From a checkpoint of a small transformer trained on Wikipedia.
Training: a variant of Muon for these matrices, 330M tokens, 5042 steps.
MLP neurons of a small language model. Each row is named by its layer, matrix (up: input weights) and neuron, and shows model dimensions 128-255. Each number is 500 + 25 x the weight over its row's rms, rounded and kept within 0 to 999. Numbers have three digits each.
A block is one neuron, or neurons of one layer that tend to fire together. After each block is what it responds to, as a language model described it from the Wikipedia text at the highest values.

L9.up45:546527500462481505543521487461507490475532522532521494471505467500518489484474521514475512448546473475509527479484546526521512469525455599485513499526476527455524538500447503500489508467503458485489567462489495541528481488498476470493462486558487524498498489514501500511538491496511532544514536471518499523505477517479502516509478513494521533501507488525505500497508472505521497506521
L9.up67:476514489525466492518530472509462501505539461519502481479509449481474530506512511474520488538497514512512481494542488525523519504472488464493518500493462533512513491510530509493484522492503482498544481516481471530521519466471529508542538480438514480486514492534456525522469504480508499497548528509490455525515518508552529496506433459495473491489498469482503492489501476525510494498529
L9.up248:462512519519503485458487491479505499494470508478508548472521463551485518482467521495467480510506526491490503482538484490515483513545533514488514481506492502513523526490480485535519505493508514548470546430488503482496462538497505497520508476499451447489526523560495547482485519463511495469484524498511512537546508474489524545478516483455489505539519514529517446481522482494520541552510
L9.up368:482505479508519493506475485490512499480556489500490480472536507522508495528490495514510473515530489501502471501509505497463523484526509514486447449513511485455497439510464507537519468458488516515484552494489479501495513473466482482460534529508496519515458488514513492541535465504527517490502478530517518523509462467526526500508523495521524511448497514510473508497468501522505508479490
L9.up555:529474545531507490491490516495466544499542499504538536491506479506481500519486495491506508483526471476491548459522466532459499479497498507509499486504484531501528524499489527487532511508523450517494574465452514499508526475511475470468471505533483474509543469492498504561514511437443524461513549506522514488467490523462489518472493519511531500486520435505484450511512515528501540504508
L9.up928:546527466530488521484499525454502499534497497474519535461528519518425500498518441496444507470510531525538501517468490494537497505506475554488498475473521479473516489472486525481514497462549479526477501458481493482435512514521521512514493469490453478479482491493534489533499491518504524484476488521514515498508505501522502500485439501513536516472519501483530477507529493471559495472508
L9.up952:457527547532481519511497504485502497520472518483494495486525435497492485528548503480473481537490474483530498501527496527482501506511512510501475504536516480496460456452520524461556457518509521502498567483493454505513513492492527504510523502513453483502489489523492525512504495493509549506484571526483501478484511451528518531480455491513529509424479494516492442494494454501527527503517
L9.up1006:532499518489496468477511526483532562496501536484506518518467505517488489498546523501497505481478514545513499518556525500462497471481518510490465471443481523522490496493471497516530509522513488501526546516505542547489489509474508534471507529526460457558515478511500518509486488457483502492521484539507495562528519503495495484483504522498523493473492494532490502478513479509570497498495
Responds to: Verb or preposition before object

L9.up132:496522497464485478549501539471509488500537517492526540479511491483516501476493529482479521501502481484490477478486488545482539508501505464497522487488498491505497512541532477473510500494519479540497472483489474469504518500494514434506515481512545564508471513492501511516446471483534523534521501471525520512471483498480441432482501478469489505559509495483483499536472503494507494503473
L9.up262:482471504482516473503436490490473500522545487519529505509516473467502552478497483463456492533487514500503507482499430513555477512485484501479480503510498517505540459484487495495496509524433495491483519528486500521476490507495502523523504473527525538530517491521528516526532499512473509510516519497529519503458476496490480497485516491486495552448507467508509589529505454531442513477468
L9.up454:517447524481513553517475512522471510517510506500455502546501521557486495460468528444470490528507478505553498467482500512479513527476518520484503486503520481477489525513495481494492495490497484533484492475485507506493492488553506488478475488527504524524474474493517487489477490538514460491546544515508496534490508511522546514514497455494442468502500512513505516530498449482496525505496
L9.up479:514520476480525492500524487515500452521485526501534527499527548507537446467465494521540489499506474485493527494494503522514512490464487489541500504477527532523489516501478528521464490481452482506495500484482553517525471487505492572487495502524503470472499525525496540476493484473481486467495532510511475494507520479480482487489511520536502513487503522506522505494500532475474520480509
L9.up524:502502474499498420516499503467452495486507540498513494493533473474515503465468450495504473544502530501464495509480497498469537506527469516552526477507457529523503515496498483460548515537502487533486489446516531485497508488475521565537552482517508515505504510476528464518528469527476444502496453488523526517504505505512489493504498508513515518500482504460459527503486481488485492525503
L9.up559:478480517531432537453503466478529530478535488461473509485488511524526493500513488505532521532484517454480514504482545540482568505515505517472523477523484553529528474538520494494481469506507504504495511491519512434511464504486502517517495495489488489489514506497497489456512472548502469507516478486514484536541529527477516510545525496496550518480524472446505500504487487504507470492517
L9.up804:529472523494467516513503499452545530482528512523522525499505475520500502526436507504547484494499456491517530546518532513463507471474489485489507488491522496528472506489531467485481531474521493560514519495520484551521455502519502540540493532485470488466474476525512531504494485458502499510495479508529500531549460485500519454541524489498533538489509484497504492537526481526497522495523
L9.up942:519522494521501473509551513474517504492559516524501540560517484500468490498491494524493469522535519512468565486520505500465557490502477488484492520483494540497488508510511500519449504485449452514497541488515553558486499501458522543514504510547495489492488509518518510500477478485497496505534466488480515511512493516480540485519498460510494553446503518490521535478534495489457486455530
Responds to: Section heading closers

L5.up900:501494527545475484512516499502516478475522517504511481494479498493500492501526546529519562529525500530455451514468496525472475545485557487522448487507466521473509466477488502467497481440513502477442507522530501489458504463499541464531483460531533503521512536528528466505474490474536507525515477484499448507538530496517534488493519456504504497504478498479498538536511513484501509508472
Responds to: Section and paragraph breaks

L5.up471:516511480488513504487458478486486486527553492497521502464467455472529556505448494517502500511508553534496453501509452528514500512534480518488492489502488493545512491505513469519490513488516503496522515480509512529500495472501545502526483540501523537524527495537505549491457517505524489465460535472497479526523497506524501475514513456516510488465486447520471492495481522527511471507464
Responds to: Location or time lead-ins

L7.up18:525460479500521491449528497502495511506484482485489471523502542525513509478498521510517488510505485490459557487478491561480456513473524481533511501539489515514477481538500473514546458537489537494518509512519502521542495508501509487542521505503501494517455543481475490543490494510503540499517480513459492477505508478482479502480475536533515483502483442506547473540508524483493457505514
L7.up71:485465487522473498522486487495470468489554460474482571515512491465492500544534499467460504490492505486463497495492498467504455527509500536507475512506538528458440501537506514536470489505511494549490536476549525537492516489506469510502485485487471497519501495510504514520510477494532501527526498552527466500463515467512490494490481526493532468483560501471511475475504517512506519468494
L7.up120:507506485495493480498458544526501498506524471446520533535490518494489497475490499519513513489511478518496446503523525501521508516427492519531483486470483472531448471493502479510482496495519491530510501535535523535543474467524493516496531517493487486499540504443489472506470476547468512481513483523502514467458469494503485465497544518490548476481461541487547470499502503488543483501493
L7.up168:476492483505447488509470504528510509463545533496511478510504484492513496475476508473513518532506488527524553492501486488475501529478530538520501482498462509509506483476508478453479535464500484523450535474503530524507520505470491448516521505501497504551512485494503458508540530491537525495537507453485527491527493457460519498480468494516508484505499446496497489523469475532477475522521
L7.up419:506457478505510497533498515495525519454503465471530535509490533473443471499453539492500464501496504476512551455469518480504470491497509467522524503517485459486498461514528479512503510515502502482511538523487541494494496466501474460532500495474511494517514501431530521506496527465528462520471481557530464521469507471484512495496512482538490495516515527491490499511471498510482484481478
L7.up467:538491522475464525470491479477464485475487519477509511485461452520494456497519504466449539497501497506500471489501509554483463544543533546507451521503506452490519501495486508518506507499496513521509528526476503527473487521526459480501538478509450505521482444507520537486501486509505505523475495490507479454487495490482480489518518454460490497496494463499512520516503499525491524477489
L7.up648:501543532480499505505528537502474461489540470485504483482510520486496509507471526484483517525497508490518517528485496488493499527487499513518493524465491472562488532491510499456501500468515485470505555487518573483499453468514479443491535518493531524521516481519524494531528489502474489473444485510532549508507467483486508433502466456477523496517509512486520427461569485491512450540450
L7.up680:472480493541509497502477451535462506503512544498516514549537506550501474469509509484535468481497502472504478502488492516505507487476489504482550509487499534508455512512519468511502486475484462512475525485530483499502496503479513447481542510462494473486498494516458495506432483525502545514498519543509471489456521468491479508501489479507533485484519437477526461529490545513493519517505
Responds to: Year first digit

L7.up19:508508505511527429518529496537519535501511509479521510504547464494483525485486484484514470479496470479496495470495457485515535490487535522510489528502527479498505492500500553506510507527518495484557515518506519481507536507461518533507529466506473477515462520516501500468474495475501524474522466493535471516493467471451534567468531491521489519497532522499488500523510508508500501497429
L7.up126:555489474512548544490539511504507495523509512504535452490486549504468481485492559522492521466507453531513476460519524521481496486483478520511470468542524504515537541474493444500483542490505476472464509519488482502514512497489499507434502488459519461532530446505523500524473565484534527510490524526510475493487496496491478457467477527536457468530487485517522473513501489529504493518488
L7.up190:510450510497481543469480515522460505490520491472499520432491476496514506500488495495542509503484513521479484489497515508540509474479488479495529485541479477442494457471501498453477482508523486533479509552505493497442500514497456480548502485519520532494507491521555470509522474462531516541490519449506519528516512483481523441518513483461512499529485507500504529505466462501527488513515
L7.up287:449539501499502495471503464514444527478474456480501485460548517532538555457520515480519488485522512487484429462463496544446482495509512525479482478556499513539464481484523482466498492500519576526480519470433534515502478548460482508464488486531491514504494510518540510514524518470490485467510498544488519527460493466460519502519507509518498508459541509478491478497533524499479540553519
L7.up294:496509477511499492522484522543467501499520472531525496482475477514514525535488511484489506520489504495479493529525518526513522479530470495553469520447530481498518478500490451499491480533476547470491507502496485516452493464438505457480546492499507505515520474541494513501509504486523544500488506478521499510509494489474482498457491490481493474466473483485517526503500450494484505529477
L7.up483:492514533506486481523492508478505555478455495503559508504458495473503487510505487521495496507545486489503485496478490561469453467520471503515521559540480454492562467500509503483491515473487483545525501528444492518496507496495512470520495536512539503526528498499528492513449504523501474492477509474523505515551507441470491449500504459473488480464502543514476495493497559482505491530489
L7.up667:559500481481495483510474532526465526474501492456526502502506450508499451564521527504544523491521494479470495548480480482453507502502544511502494511486456463518510440517463514469504500474478553489503499529486512475504514528472500444500531481491491534492533534496454494467469499501534508494512491478540481530520498436466498462504521491479529471495486481488483514525527542480485504481505
L7.up707:515500498498522467487508499446501496488489485518525474475491448487484518487489454500475532508491522484512532476499496524510482511506487493522475503525429482477478539488460500505500458529513490531501525540506515451522538518453508504495506494491506509532522529513491515461472489515482501458561520518526516457499519448541510518492516506503519478482506480481508536526519481553522473453460
Responds to: Location prepositions before places

L5.up268:491537537500526498494470498523512553554488502510518491477487528522484483534537494501532511507546499480506484476491475526530479540424479479521490476521508481482520545488462516506510533536473475515519527457441466503514520506535526531466478518497478500515456466463526490510469539522503505523459527511442496451474530518508486485520464507509511481510473447495487514471536492490478470545522
Responds to: Main verb after subject

L5.up26:490509485493513482493476471510510524517491525508471538532503499518539490491459498483507468481523514531507444513530503548514512540491473516525555533540523514522497497498506523453476547534505465533488512434511481490494461491479463492515498501482504480463525510512474494477493523560482482487469511525502491488513530488480469489503502518515532484516511510484475531491550493483507507451509
Responds to: Awarded-object determiners, "ult" pieces

L9.up142:552443501516488504513519500522470555488489466460521522528465517523495545523484515513493530466479489505525493507517517497501468518508508494488472502475479471502448482442483470486494455494536488482505507501501527508520483433495455512520558484502477503478497486478543519528513520512491496506461498488550450520552490486525516485487565487495437485533454499530539500456526527499516520485482
L9.up229:514484505525544536459502533546499507508554480521509469522520499497494508485540465453497468505457489507518478515515453472462503452499510531472480517498521487499479468437501500519519492475502541482509509499489505488472476528473516486489541490509497493530472512492520506476538556494474498446494487499507504512490517488520521539473480534447482480476533534496475515539530477505499551528512
L9.up321:519497509536483554465521466522462501531508453549539507517438503473500496495479525498501518476468493553457510502472500465487511478528495533484547558538470478506483471496502494446487492539522545535491477525454500478487521454493471489515531487494525544491518545500508447496484506489546508465463542462525519495484501515501454500453490498509516507513486492505521492499533495500514501527500
L9.up507:514474523512532510483519477519558518541479503483533501476494547495511548480451476505489510497490459480544481502491459467508493492496526538503479480493532489501513488464458498494535473469494533515519522509477502517503451522530490484507492485489465476515522462508491526526502506485493558515506462512512489521504512494495481487488549498441463542481513484538472503472550486528487523512484
L9.up561:444477501523459580486488483510464518486515490477543544511472471507539498478483514465513505466529494507493520525479463447493458503511485505544487520504442491506545473510474523495457529519482478502500550502506513491499491500486485475509498476464518521534507497554496499475482522472508525486471514534471504442530537506515499518487448476483515520476492482524483482461450474493510484499497
L9.up653:501508498534545493460541526533507492501526444486475496467506465517490514516516524485452533528490509543470461472522465475459490492486555524500487542512493491534515458484491507516469509514479526497506523559490494496467463500466513482526512483448499532544459517504501509507480538536516504483458530520537521474480506478560490495514499511510504551480498508519472497503527445555475521514527
L9.up682:534521535473498475498491541520503486562486478507516523497520521490481504483549492496496497449494483481530526513428502499506472526524438519505474492523468526489492541460471466503521494493512526488515504501492476473522512485481495491474512526480525498503511480535512490542492524489547492536539495503541528497582538533500504541475524511488469477498510489513487486526514478508460494514532
L9.up820:488492527525511479506494499494508513484513482510514465501471476497497552488498504490525482501481492490508491510498542501514488546545487529510506504534490515539522483492487511467466485455524489483477539531448485482475531461518499502515491520542493558536449549504532466458508490488472522502485495443515518514530523484466497486461514500488516491501487460541487491481506516484514530467547
Responds to: Location prepositions before places

L9.up204:467486498451516479459506490476505519507520450579498502559517529528524505479507541483548495500487558486509502504505499536490493512533505490539498511459531485500525449545495471515515456515457484496505492481544512494523473445499469509524539535516469507501469510472461514459503509474502506489512507441477478484511515502529488548498457501511513470483509519501477490482490497465544506497477
L9.up243:449464498496493521488454511520499509501495517500562531485549483469502476462474493512502483489545508502491495505501485493478503481470455521535528535514501524550527537489480552484493479492491515532458503454482492508529480533595487520457514495535531499514520463465543494532463533526467493535493518504477538477460483520512467486482538510474501524471503498515513543525511521518544494499496
L9.up295:513515493497494482504483499518534499483516524460526486503526478514499524547547531507532465529505483452491489509496493485517525539477490513456542497478492498473490475466505469480488519486402533558466561493551517484462499513520470497511509502490506525473489478504462478503497505475526530486507466444478506490474527497481476496508567510463518469485517508478566496460493545534482533541475
L9.up771:519489575471527503490539500538477505497543519538522463517559495520550470520499466486499538523454472484510513467481533478560532484515465535488496524516520528457545496517487523428536498500511484505493473488499468522500522506515492519506499531500494487535493501479546487497487489463532500500542544499533531467475488478501494476536509526505510483486493495453510486528485514468485486458564
L9.up924:461455507539509508476450537520492498511515511476530486489504495515492509507475517497463489501529508452493484505510517469502478454512503530550501507518448507495518531501513462479474496521504512522491538506463543489530479464500475497454460490499475539507524492516514455498525498463470509499501537549508496510501464515510482538510499496493526499488459520500505503494522547476446489508465
L9.up957:492518506528510493462498506489465496485534487520482481487513499533506530500491467557522483522532544476514503504468516504442456509512469474484513467521518514453548521498501533523501481529507528487487487540472487523532515477474499510523485510512492521549460490483479453461492492503430475541481508580491507474504531463502501521498520505491492508473496488446517555457511534559482482442523
L9.up999:489444512499517486517473549591511540508516466459474506524512495529497514480514539489495495488523508479495553504484513461519513489486508485533458534517499538510527520522442522465550502465493517502522522460472496475515484494478441534489521543490489533487469459466509508532468484495475468488528510496523484506489536454523467545488525475471500504480517504472533471466526554529515527470488
L9.up1023:483529554535501507528519508470492475496500472532473488486529481529502499497498518474473493503471502499510522494493511507501475505509568522529516541500468484503484521539493555490515497526472491531484540503458465487507497481482498504571495524518544457506483490499492499568512491458503489493469490462468496464501528469517529522488530501502520550519478479504527483487499523514453518487555
Responds to: Predicate verb start

L9.up6:521497527529519494463460506470478479465533507475515549488538467462479496497487488491548453540506494483499476496518536495517497523478462486507511506523467514501480524539520484555511520469468472538464486463493511466509477511469483528521524520501497512515477456515471487533532503528518507517483538475455489479500515487505483495537507540504467444506490467526470507509530487496480487497525
L9.up203:555535475552545441529488521479501532535509476471507542501458495504507481474459446503448474504533533496490532508456477467521481511480500507484490525488492481491475556498512500495484469493460534519501503537523499453486549516497516483520511527560482489498489524503493567494468506533531484444475499452510496539502493505452487480507471540499486487528520522454498488499438502485491492495488
L9.up284:476505485519452468496483518507545451489495515495506490475533475501484515478493502520526501468528465494450482496521529521530507500495536484518506501538554464504529500476507461524517488497499505551500519463514508473505542532471483510483519538542525507542464482469507427533484487507471497536489498455494510497528513477489506471503482495475503470467490474487527496523527464503500488441541
L9.up437:563524529533487508536478468455545484496489500513493497463447479473476494530490516496489498526511497529481505507503505491511485524446497524479506506520502465518527505492493532499495532527459487516467531429515526494526449533565522490511460535499475508518473471482490490473520491502462467471468525484480480513485480538450471511492517527471519489537484502485505516484520531479507523470485
L9.up523:531488527519464515505522528521520521483478538479503473512513483508486525477478455492509509545503515519498491502451495516503521492455511529489551505506505497485524488497497462471538509492482475502466498509518528499512472549515512530483456496483471534547454464506496488518488454527535547498469510505500518487513518497483462482530491496502531487536514541432504501460510493485472467497490
L9.up562:533506493524510534486506531500494466465526485532507527487539554522449466509507507473502518488520509506514506461485469513498522493531478466532553524513479481461499499493520509427516506516480481522503539497519546488489493490471523483465459508534487494494514479493496496466489487541482555496512517485485469528493511532513491496526536515488520471514506482498519477455493506532513500527482
L9.up591:495505495511494445530544489521472502463514497502470516501499481533518513476515495477501498517502525511513513513509498506472457523525508517525551515501492491512468497488498468500487482510483495519474491469531483502519506567535506452527507533523491503504475474507485511513530519484511504496495480462510486506500531479529479471497516517571521514509536488429493465500500487486490486482448
L9.up780:496548503515503516503533524474494518492476496520518504505496504483485482487473480514520508448493509489501491488500514502494466512522525518516551497504526502526454448513474473526469478501448528484549503512515497454499489530440540466504488539521484485467500468485470488491510486557489511537452498463535460459521489528495499483552484491490526486484488509485528459520524510499569463518528
Responds to: Awards and honours

L7.up53:496501526449494499476499512480479480478502512542525509520486496459495479461485507474495490490478527491482489494492536449538559510513515536486467478493531520516499549519496503515492522466472463552511494509470513517496480491476474514501507475515485529530474539537508471525499518515550538480512534468481528519456512447478508518535476537527519528462471526498501513515507505487450455505503
L7.up92:525464516507515509459520489487534531473499472498507493530503534512493471526500460477492486511489499536545495511509501463494524558535499469527545507511530464519453522482493493450499559489502575502536527504470484505501503514515475535481511494529488517481461466533530518495517519487469528472534536522468518495519517491491496509547486479451472476457501484537503491482493485502479483514490
L7.up234:538513510528508500497528485506531507506453516507524498483519492479503486451470495474494472521546468472496490474509509503509457506470502485493527455499484502468490530428490503502506501507512457503512499516505560513493508495484499487482513485502552477511470520498455513511468534541426498541497492477449509530491464527531508499500552487442508523511522502490537546528534517512490503545491
L7.up357:520496486471531543502544506491503497516512495471471524499502511500527459545499492517438514506479504469498512465459482548521527488518492491475487534496525520523486516503529540547474477505473552480485497505487469494482515485474538519506499480504526510512494515517417494528524480484500467533494489514456489468502513460501535565490486497474450496504490529487524510514469500500494506533545
L7.up455:500510529467547525516487483501439479539537523502535518476505457489477517508498523559510550480471527458480502475509476487537521505511458553517525495492506536479472515540536514539508499502473515507489466512482487551495485507477477512497532487497497481514473451513456509546529478517466524495483498471496473525520534504492503488469523487513491485485493463493507520530561485477467506493449
L7.up693:537547526503505493515539542518453487568501515483506515509505532477518482518515460493478524454487515484508530493489476503523506497538506495454509510492518491535464476532494459514473513512499480539478561458472446505479520492482519484505514511517493493459529471539447481505495505483511524515497520476491503514547540503499510508512511439508468509501467456477559491521508487539485512497506
L7.up804:477469511491505525505479464537449515513507502494487505499486503460518503518483528494497466493513479469490502461503480488514558521495502508518464542517494518547555493530487516486483542509514502500494495518504481508509474472469492504504512477507474503490501493526489437551512508538541542514551492504488471534481511479488460532533492482498470538479463519519487502492509501464474476471525
L7.up937:538505513475518522450511485510490495517487517455500541462512505499500511503515510505461527480507486462480494464484524487553492526529502505515537512495503484533512543462547559536486485512467508508530515476480518524476459482490484526492505492477476470463477486513434508545493484512508498500486452492468503537525527523473506497476463469492435483543459503528506554519503519509500458489548
Responds to: Verb onsets and sentence ends

L5.up259:490516506487506511468486499528502519511517530526476521463520521500490489520533476545434453482457484489456512482477517527488493486507487495496508500463443519513529492458425519500530470535485523512481482481496450501484507514456482511532495501510459490510499469473470505505528512528443499478491494516496480492559474496522533464515507507523513523502528479480485472496538484482494514516532
Responds to: Linking word before a complement

L7.up29:531469455485539537509506483469502503498531513522510511500525488510466447453440530500469530537504523483518489457517500552520446519503509517511471490523492489509465516502493527471536514501479530469500502521495533506516543532524515492472485497504518489523473487504437491535547531508516510505510526489481489543471488476514499466477531485503521491468492532521494540489465465494515498491515
L7.up303:529521475501509487506452433513439467519535514526508543495490497522495452530469470484488514509501518541527482418501505512521529521511431510497483476452499514498515507495525477511542458492502484475475460517493523530464510508532450532476482508519523560515450515533455500523527507496482469519456505484485499508497474463510483536526503494553462489485470509484519515557522503491478490461519
L7.up315:529492503468512478507507475458503512553521507500529515492529496536520511490531507514486493513495500518506478474491543480495474512544512529475499450464484516490498481486511493495513523526478498473501503459496522520499492517467528500492516483462482460512515482535507494513469462489494514506523499539505492503499529483505470552461475519508500491448510518536479437498511495519538555475505
L7.up460:519495481461461483530498471489531514495494573491468524537516449485471491538458509502497520511488499565513512537485532501536478494461483527480490453483514515464481480529504461520524525552466487506490490511473515507513515433497452506480491528519508529544559525519454517480515503511485482466478488530522489556489463516529496505532512527489498494481467500494489478493544477514480459460497
L7.up509:483503530525513518498553510471444519479506517476484499460505461489539513518456470489479450516506508498523498499478526492525532510496498518498482528516476480482493513486510514511457469471483515507442516493510515472487509531497558470493500498504513483478534500483491486503472556517471458494540508459506529558508506482482554499522481475515501548475454511496499482501480475509499513482464
L7.up545:526496539502529529495521452477536492529520505530545533514456473476494494534466495463484550502496500498503487507505464476494484520476509574493517522479514488474471495550483489510498561485494524517468538500493523505450486500532504566472489510487450513507480510522477550516528484518478501467500446507510483483480493449490487516508511538490512534489526493509486460516530501509589502513504
L7.up722:493512537502486515505466475474495463476511527512499507514493478533548493524490488490482491485504556439478518498506518475503465491545544497559533525474500526542507474493512496529502538491478502494503520479499427532497508468505526472477492522508551459504494470507475524553515480494513461479528471476481527517463499493455490458526465525513505459464481551552524514479546452491481492481533
L7.up775:491519496498492549506464482498477493469527495530505455497522541486515470503508455493490432544519513512519476464527475482502499470541482471460539474520498519468529497541512526523483494525467515478490493489531518509492514469510492527481529489470513495495500502509510448507474511462493504502519482553494485532501506509556463552506488523575475489505477504495486515522532481485500496532526
Responds to: Infinitive "to" after verbs